{"num_hidden_layers": 16, "head_dim": 64, "intermediate_size": 448, "vocab_size": 2583, "positions": "rope", "decay_shape": "linear", "final_lr_fraction": 0.0, "train_tokens": 137200000, "dataset": "wikipedia_en"}
MLP neurons of a small language model. Each row is named by its layer, matrix (gate and up: input weights) and neuron, and shows model dimensions 16-111. Each number is 500 + 25 x the weight over its row's rms, rounded and kept within 0 to 999. Numbers have three digits each. A neuron's up and down rows have the sign that makes its largest values positive.
A block is one neuron, or neurons of one layer that tend to fire together. Before each block is what it responds to, as a language model described it from the Wikipedia text at the highest values.

Description: The "at" of "At" opening a paragraph (At the time, At dawn), plus weaker hits on other prepositions and at/ac/ad word starts.
L7.gate144:481484465462476497453504512542472483504487510490511507493529485545473506480478528481482502475481495507492541488557507485505559472540460515512500508519489536504521522480502515514504525450478522475486499475460541488505536526533521530519482514482502452493506510534495484534518534469526526504
L7.up144:504522473492523462516539517528511457481491508472488525501520488523490527467506516481542480510483523475481503486529497465534513465503511515517520525490541503520518482513500505527524486457456450486492520472475447500507481528530526488508493487518482507498490465476476529460505506473550521543
L7.gate198:489530513506515540508488482517477527520538507507510508459523476511539461501480442481508507493545497490487473488556507483551535488508500505546498501506539504467496505509537513541501540471530527427532446527509513530475484549508509518511495506498498473522484508474543476510512492509526485519
L7.up198:482467506500515525529548504489465491486499502499497553486466529511498481492520498467490479545503448507501520495538496481512518481531453536549501506510499468495527467529503538515480501471496519441487513509508463515496515535524502509519520481473506442506485520473524434556534463466556504524
L7.gate219:497493536493492509505509480542520508482506521489465499515520485530438536534502521530506541469481480511526546462510535478474500464483515467528510495484525522522508498508478523506524525494483465453540510495511490555509468467474508536517533510543520490485498529492504482496537515452523479519
L7.up219:493518545502470481524541537525476520477533537510461511512489495494507486446521521533496466493499495492497523499528488500492484482507517476548518534536513513478502488502491512511520492492482465455487517538497498494535498515464475535485538516499443505482515497468497487508500472461552469562
L7.gate262:556498541486489532500511487513503504492502527502511492507498500461515547443495556481511501502473451528508520480498514467507501519472466514507511505535481523505475528499525487481482475530539498473536484572533534511512497465486460509478499472485502496501487545492479487483508487484509518482
L7.up262:509495486493513534533471478561513481522489524515478488498491559490515514449511508455497503500479470468519535513489461489481545483503519502515502493520488467520492511496525502518486534487470485495527489506487533506500476521479470474498477515455537483497499543525518476509505541489516450500
L7.gate332:511514495493488500507492520501492485535457528518497528491458459472514519467518475512482501514528460517512510476546519475488522500457486532480478542498496510519479503511472456510509497509474512495492515539512524536470525435490540474481505492539497508509493516485517484483500492455481493485
L7.up332:505491490467518485506472477514495481485493519473486523505576495459532541478551479506495477471552520489487538448524486510496457495517470485504487527492549487528491519480481510513543473517508516485503505470474459507499489495536492456455523489546522485506473500500553529549509494487537519496
L7.gate343:488545509494455558520506483507508511490514500452503516505503515545490511495501511517498487463469466524509519477528510517564530520522518493508531531455486492523505510490553495509473493488515470443500532507424488499516482523505512482510496519467525513488477526485522495507532524516500522453
L7.up343:459489531485474494496545449513500479514487503476472490450497535510509512495527460438487486522468536500507490454490532504546540517452470511450496492502509526485446493511458532548498466541524505493508510490468525516485520518515507478503460508524480493482454475481520492543504500486494485531
L7.gate408:486507477444487485530513487506465481484518478509475504501513488480535491508524496505553519493512468512491510503514536462500513470511466518522500508521508473484494471519452520490517505477519483495500523512521451467545500500526513535472468466497494485506540520474531497468494529463514537489
L7.up408:493528499498480499483489504535472499462452465494479551543570500494547485521531492470549485479481513509494481512483506481477500487511419532546506517502527518466541479507448508493520502519510524509489495538546485542516504508475439505468533523541546477487553511478503503483495507463515510520
L7.gate434:516486508481498481473492488513509514439473518521505447500503501517501515502505488509437489488489525510494524543491491525483500470505500522491531484472500511515535419521484508480490508505512523477530463486461470509508543478479493470481548507511501498556478520530502538522546495457510468550
L7.up434:472485521504531489509458480525486512506517489434504469502488511511516559530531536485479497492468493501480472503480507501489495497487512487483547529553529548473491509522453485528501509477516509455546547509530507488536538465487494549450484479494457521527484509509524451516498514514507488491

Description: Second piece of a word split after a short first fragment, strongest on ″N in latitude coordinates, also ZIP c-ode, U-TC, h-or-a.
L3.gate23:507574564524518527459503494506492492481501508437507452545494496520460500549531475463478526535495465487546504513528483488511453476453519456474512493505495486536492510505519512495496498502523546521495507491433512497526461540485496470463511477476490489527511491505523498516478531484488511478
L3.up23:493511532512455519496514516511484520509508502455525481503500500520502517492494501516518518520520488489495509476525550514510532476439512487479483503500494488551512477541516529524516480504533455521503541515465483489481444531505469469492515459503508554508512486501517512499465519511536507484
L3.gate29:525549501509473491497477490509547519507506479484533522477504490478530490481521512477543501504499484506493434441544494508535487464463513529519545513471469497513474539507551514530505494531468466474470510515501523517550499499541517490512521503497488550489494537511520534520488529519523465488
L3.up29:510492551506543506514441500500492468489488502477542505461512488479541559489533521504480486517496511486497460525523499498543526501485545517500472536524461484526476521510483529480493489508491481496503517498469536521469483526532493482463477539554498530484466510485485497484472509513474510492
L3.gate37:500520523518524539440501508528519511488480532479518444500491519478507492525528526505506479488481473448538484486482491462514489496474468510466526463494514540538469486521491497476521483525499518540474498497448492497507522465544508510486491507481475506525475522570478475491557554509453502460
L3.up37:521519526475511518496443515516458512503478467511515504493519518470523489479517542495505534512488487500510498521454481463539487520495488520546479476549519487524477497504506536484541487453489515483465529480531497491484500573489496477452469465484502491486465488543515502517523499503492470498
L3.gate85:494528537486527485505494517504471512529523470517493499516458533460506542471546523487518496455513557484531474496526503486540497510496462522514544448486494512489511517490553464488517512516512503499503522514521507505520485469540555503519521482504518508533475504501483515524517544493506478469
L3.up85:503506475533564517512512511529472487507545488469455472487444502457527486510511519517542472547478531462520486511509483510508484489488492478462566468493501504476489516473562493479546514529518493471522492518516515532503507447523513478487478491507474510528500509503508514508492508509538483502
L3.gate138:516555498507525493472470458475501525515507525479512494539535524493478507475519484502538509473519528509470548449485501510529438515465519510541503525449478487479499496485520521481487541510537529466504503506540489513508506517498489500533532485542488526507510493494544501492509524515484531479
L3.up138:555538530498469441502460549472500497497525468487550520541525463493513505502558516502497508417508468506470519476485506521513471507493504472518501492470493505505515560508531480461484547484493524489481515534526528515477508467501478498555512514507528504449519522527529517516471496525505522537
L3.gate307:525502512520491486522469516512466531486521504508513516497500484484477493531518530518492542498450514436514469518447462496493544514485533502503536483474513498527491504493536535500503526513485504546460501468546534534518490522529484514532522445484517502538490500477510506520515516512514494455
L3.up307:472535467481513510505490531471523525482517514499533556526461482540512486573501528513483507557502526482527484511486501495512517485507502481504503490479486509471475513512498507519526548457497484543469513489502515479503460489496541499494504479499462543517487512497518506485508534486536470516
L3.gate380:494515515522469513491496542506469453480529460486518513507519482474513479536499544517558497513511569482485527508509551514536503519467483493497483501485543465497511508486488546458489540475481528502476513532519448491494478509456470515499525510526487520487521513497515478461527500496558456538
L3.up380:533468534486478508500518478483457514451491516430487487467481504501475488461483480493530563517506492556469472487499470484527519476503450465500495518471505490511502493530512497480478483525479559547450555507488480503482463539488480491512461520498510506521467476484513501502485525519495483449
L3.gate430:538497509521450546521529496537505526476484522494517492514468505530499488530514499468504479508502486473468545538472508471527480503442484492509538484535538489499539473493538488488557498460501522520466526501543530515484458516493475513482521462500458512511493466523532556512494499506522502503
L3.up430:515505495532447516533483464509520492502515533477489480503456498538507485509483513458502462496538516482466505555430504481508501478459477494497498477516526452480501484478538484496531478476504524522474523491551503505518489529530440487476491466500478533466492468489514561520478500505506526485

Description: Final pieces that complete third-person present verbs split mid-word, strongest for "ains" (contains, explains, regains), also "ates", "ves", "ied"; weaker for "os"/"ones" inside names and the hyphen or "-s" in compounds like goal-scoring.
L2.gate352:473519522460517480467436525531506491516516502472464554459531476564482484516504553468508510517535512506486486485508502505540522536460467536545553470542535513504495476506458441497499478480513496477520495511493510503504513513517484485540508509510524502488504521482487536500480526529513506490
L2.up352:513527486469502467503438526518577492534499484531450564474506508490484473482451526482514490486505502508493491466503494493495538527515508511509543479496503489478494504506538463517463458482467530487511478490551524479538532466511497522528540511471511509503467533534490519514503496514475552452

Description: Second word-piece following a one- or two-letter start, such as t+aking, st+op, p+urple, and P+os in table headers; also verbs like took and won.
L7.gate212:541442524471496492478517510477528511484488509472494527502504508495511498501510557489479528502513515516539494467547521513515525468516451523523454526493479496510486523499554502486525507459490483472480486505540484550552462506460514473509497499484514531490503546544477472512451465461540477459
L7.up212:547494518461479512475516498510514491487498491514513524538454507507507486485453538469508495485504504462478547491526545463468504501481482487512509526508489514461506543494500490473498466529551501511498479498478445553550479483475433488487479476512517499545488525545497487534476520475496520486
L7.gate229:496500487475484533492487523490519477478496476454518540488539523498524522497485515515457524460516461479504521477554519491505495459535491503441486485502462550492511488453513476463516450512488538521525487492544476527522500461492472549482476497495517487504486481503521517477488499492482499494
L7.up229:463509495456495543484486502458498494494489504538510483444495489539554511474519528480508505503516470484464532525491517462521508509506502546520447531502467486478493515513487540506516518474504528499511499434488474510524471484452482499508541456427499510492476538484508542468518466477494495454
L7.gate276:534523503527468482495524493523478487557491500476484518490480465458477477477483516510473504546478466443509496498501558446508528503470538530474489484505475532514516506511502504470513467472551521492495486512534498530522497495484501505508536543499506514544533532532495493473475477501521537529
L7.up276:529539516514438465554532504490510504519539501486491551529477495497511527519492515499476499519461472462514491454497500479463514506467541479526493510525521491516485517509508511508523478452531528493502493474499505556486481522517444472479530513487484515482495474439497476458479476480518474474
L7.gate279:523523505461528516490484489524515549533480479516527506531482510497466454489487498482491538449519494497456529511536505503449506519506445497508529544501450475497538487499507507543526482468494480466467465497516446500515499522492458527491552521476558537508506501515550460469513486502516518462
L7.up279:518501491485500449495520454481504518508535506462464512517465487489507518495521481493469504486531441531468470493513495527534545493501474472480510510494502528564507480481546516502503493540489543472501529510479576511498477519494478514528505518479522498500575474509525474468520469530463500518
L7.gate315:564523559558524525496532501492473499496545524514517518461477473469499493524504469534482485474558491504499457454491515460511483516488499499532466515486526513491488539506520537497482499479532492520463506535488516522539536522537496502491494500464510551460498489483475512523488540511514482459
L7.up315:530502517545562502461521547430555474488524540489487551468484493513498530475539514534492470490476473496520488520469492495497528512461492483525530497504532481485490525506519460477513494489501468526480518491509475501499524524511493467460486500440515497518499480507508477481484529510515471504
L7.gate334:522503492474513462457520521466473511483558481524500500522505460486461498508522482485500465533522496509502523508524503461510510484475528492501490479501545514522487474495560523527498476520479475519513554562483517466508488518480455503526533510462487479441527515496536444517485506509522453485
L7.up334:521509495493494519463509468460483509526504502463458501462503518496489523510468510536512512430509501505486509491510496564476544539476510533474501521529494492476504539518476477527492470487508542507524463500503500518495500467507463508480488471540481489484443523474479528498506481491434526464
L7.gate385:515475535515498510471459492519514492489522495480501493483533483433483523511499558493492514478500522486467503474500466492496495531495486514503536464461510488515514457493488493538492537480537467484465498486485486503522508538572492488492491544474507532470533482539456545500527479503500505481
L7.up385:505461491536499524525480516526476525488481496504520530480480486477499501500512509549492480505509530483460556489497445557466515482476468524507450513472498529510500523480493510510486520499519461487562467494460503500505487567480515497493495457478492526530492541481548486505471483486485550492
L7.gate396:538493507489455517501498526542470448526458510482495515497457504512456484461503513476496485502482488499523516452499496566543528520562463526475526510471535498497534498512485490487465495485506486491494501539558507470495501498514517515493524506511526506466503509519533496532498477492442483510
L7.up396:517514515508486492548515530540504534492470463508461523482489477452447479520537480533512460515484480499493509481508486452517491487482484491535524517527475488506513493537481456463531479475496508493435524547495501512516501496569527554568508512464494487517489499498509481476451466460482479526

Description: The "t" completing "At" at paragraph or sentence starts (At the time, At age 15, At dawn), plus word-pieces after capitals (Mr, Farrar, Force).
L3.gate24:504500545528527503522461493514475507468472517519455507521517532462467498512531500527468493552534462493546499484541524494508486460480442490536508503542491531495479517483486514501494486484481512480468517468499540501561534509479483499497526449478452484520504490500473522480492494510477521477
L3.up24:475471510530458486503525510484471494509479481511528523509476506477478487485525482512515493518502485453511495510509436519489556492519530505477478499521509480500484504538475527529522491529467514470470518487542553487550462503544454507486516491479456529450523488534469474494536446517490507491
L3.gate81:553522486523460489545485462526488506483517551502521541512465524472518512544510483502485518481487461513487498513530511500462553491485490490480567523506540461519521489525490479514477501523484575466522509517464478473499466497512495491504506482484518498512475481516505464513501487490517479517
L3.up81:530479471536514497491498493519456488518472559503515456498483515500486499526517482543500514490495449483489511512500500513443510519479520483475501529489485458452511462514507506507487475441505504512467478478518456481511432472486554499477506480470547524469471524531462495524524497460507482511
L3.gate246:503506517484520535490561531525469514481487479547461489509450470517475513489487519502526557504486497520516490514503463507497530498499461451485504460478471479505519511509505497505543505486476550496540504497474522495469495482489489462457479473513492491525519534493451508518548492516502541499
L3.up246:519532533516508466490514513497503504475502496550512476530482503520505506521439494502503500511515528479514514517519473495475529447469549494456505484511509518510515506541502547548564498502508492470510526528463520536495482486459532537499515469554526507532510480501468483493470463505512521526
L3.gate255:523464516509459480512475460561481499530507512509538496508487499470463499485445432499478496497488463502447488531527523502482498479497500486489519477515462484522524516479479527526461488490518504488447537482483497530521540530461522474481479495493537528531515497504504497495497539513535522476
L3.up255:522479501539508471500502497512479530498479459515505506496502502521520515463482475535481497539517511513531500548479458475497478519495494505561499527517504517499509515524512455520493462502498524483518526518508505506503519524496474497474531485449484474447517554503482507507493495510499497509
L3.gate260:482530517521461500519506484534457514520494519530471501453456511532494517465491530455545498509532468496484505426525508511492504491486489526486541501483486520495537447510488522495481522534490548466497496513515525526523540481526495500499518495496477486534515466533462469503507528463460512472
L3.up260:525473495513464490459477485538515507502504517517492500467469500525506527476517499489494503483534468520485520479519495527470532480465493513491474507479468522502521497515557491498489491507502495468482510546515542564555482481500466538452517492456489446523505534508471483482492533499509488505
L3.gate338:526529525496491496495556500502502533492492492527511512473432502466533517511470482521479504506537482521519472473522506510451515512520546555453501495500505495485516502555506487529447511505506493510492518499500453470484475515491501505545487506518495529475510527528519511449502555501512527461
L3.up338:498531509512465496491452518564477503522497528516491473508487475498495474470488538531539530508475510494499539504528464461509477537473486488480514494498485501498493465486550533544498481490504459513496514472540468486472488529473516484439519550488506483504503506485505451490500499543468571466
L3.gate403:511484537502526511489524534462503484477512533499509497504518502495511522505492458488527514484526488538511483464495486512457509490525506515447497484522506500523522518480556495474493510528475558495501548511544476478548507511486483541482505514480499480498503492502508478521452506475539527502
L3.up403:470501520538524505540487494519479490473487491519520484517515502524481496519551460484525517455491479511482488471498500507497526512511529489431521555502474510500511576485537483523508513532453489493516484482503476520516510471486506493529508499517484533485528557469490526533467486511516498498
L3.gate421:549487527468506506494509480484472481488497508553474518522489496492475529525477444500463451523474497516488474494498495527477514481485481519510493516478501480504527469518493501551514491537496525487518536507478491480537516512468465487502545485503476493477458524513496465478491496453530496504
L3.up421:513514473518509523500510491548552489492515471543476511518479532499479467495451466531525552501504475495516487461511521523461492489499478509533493475495513485450526484486524499551512512498498515490518485473459485479524497489469479521491465460477463486520529487521490476526493502484544522466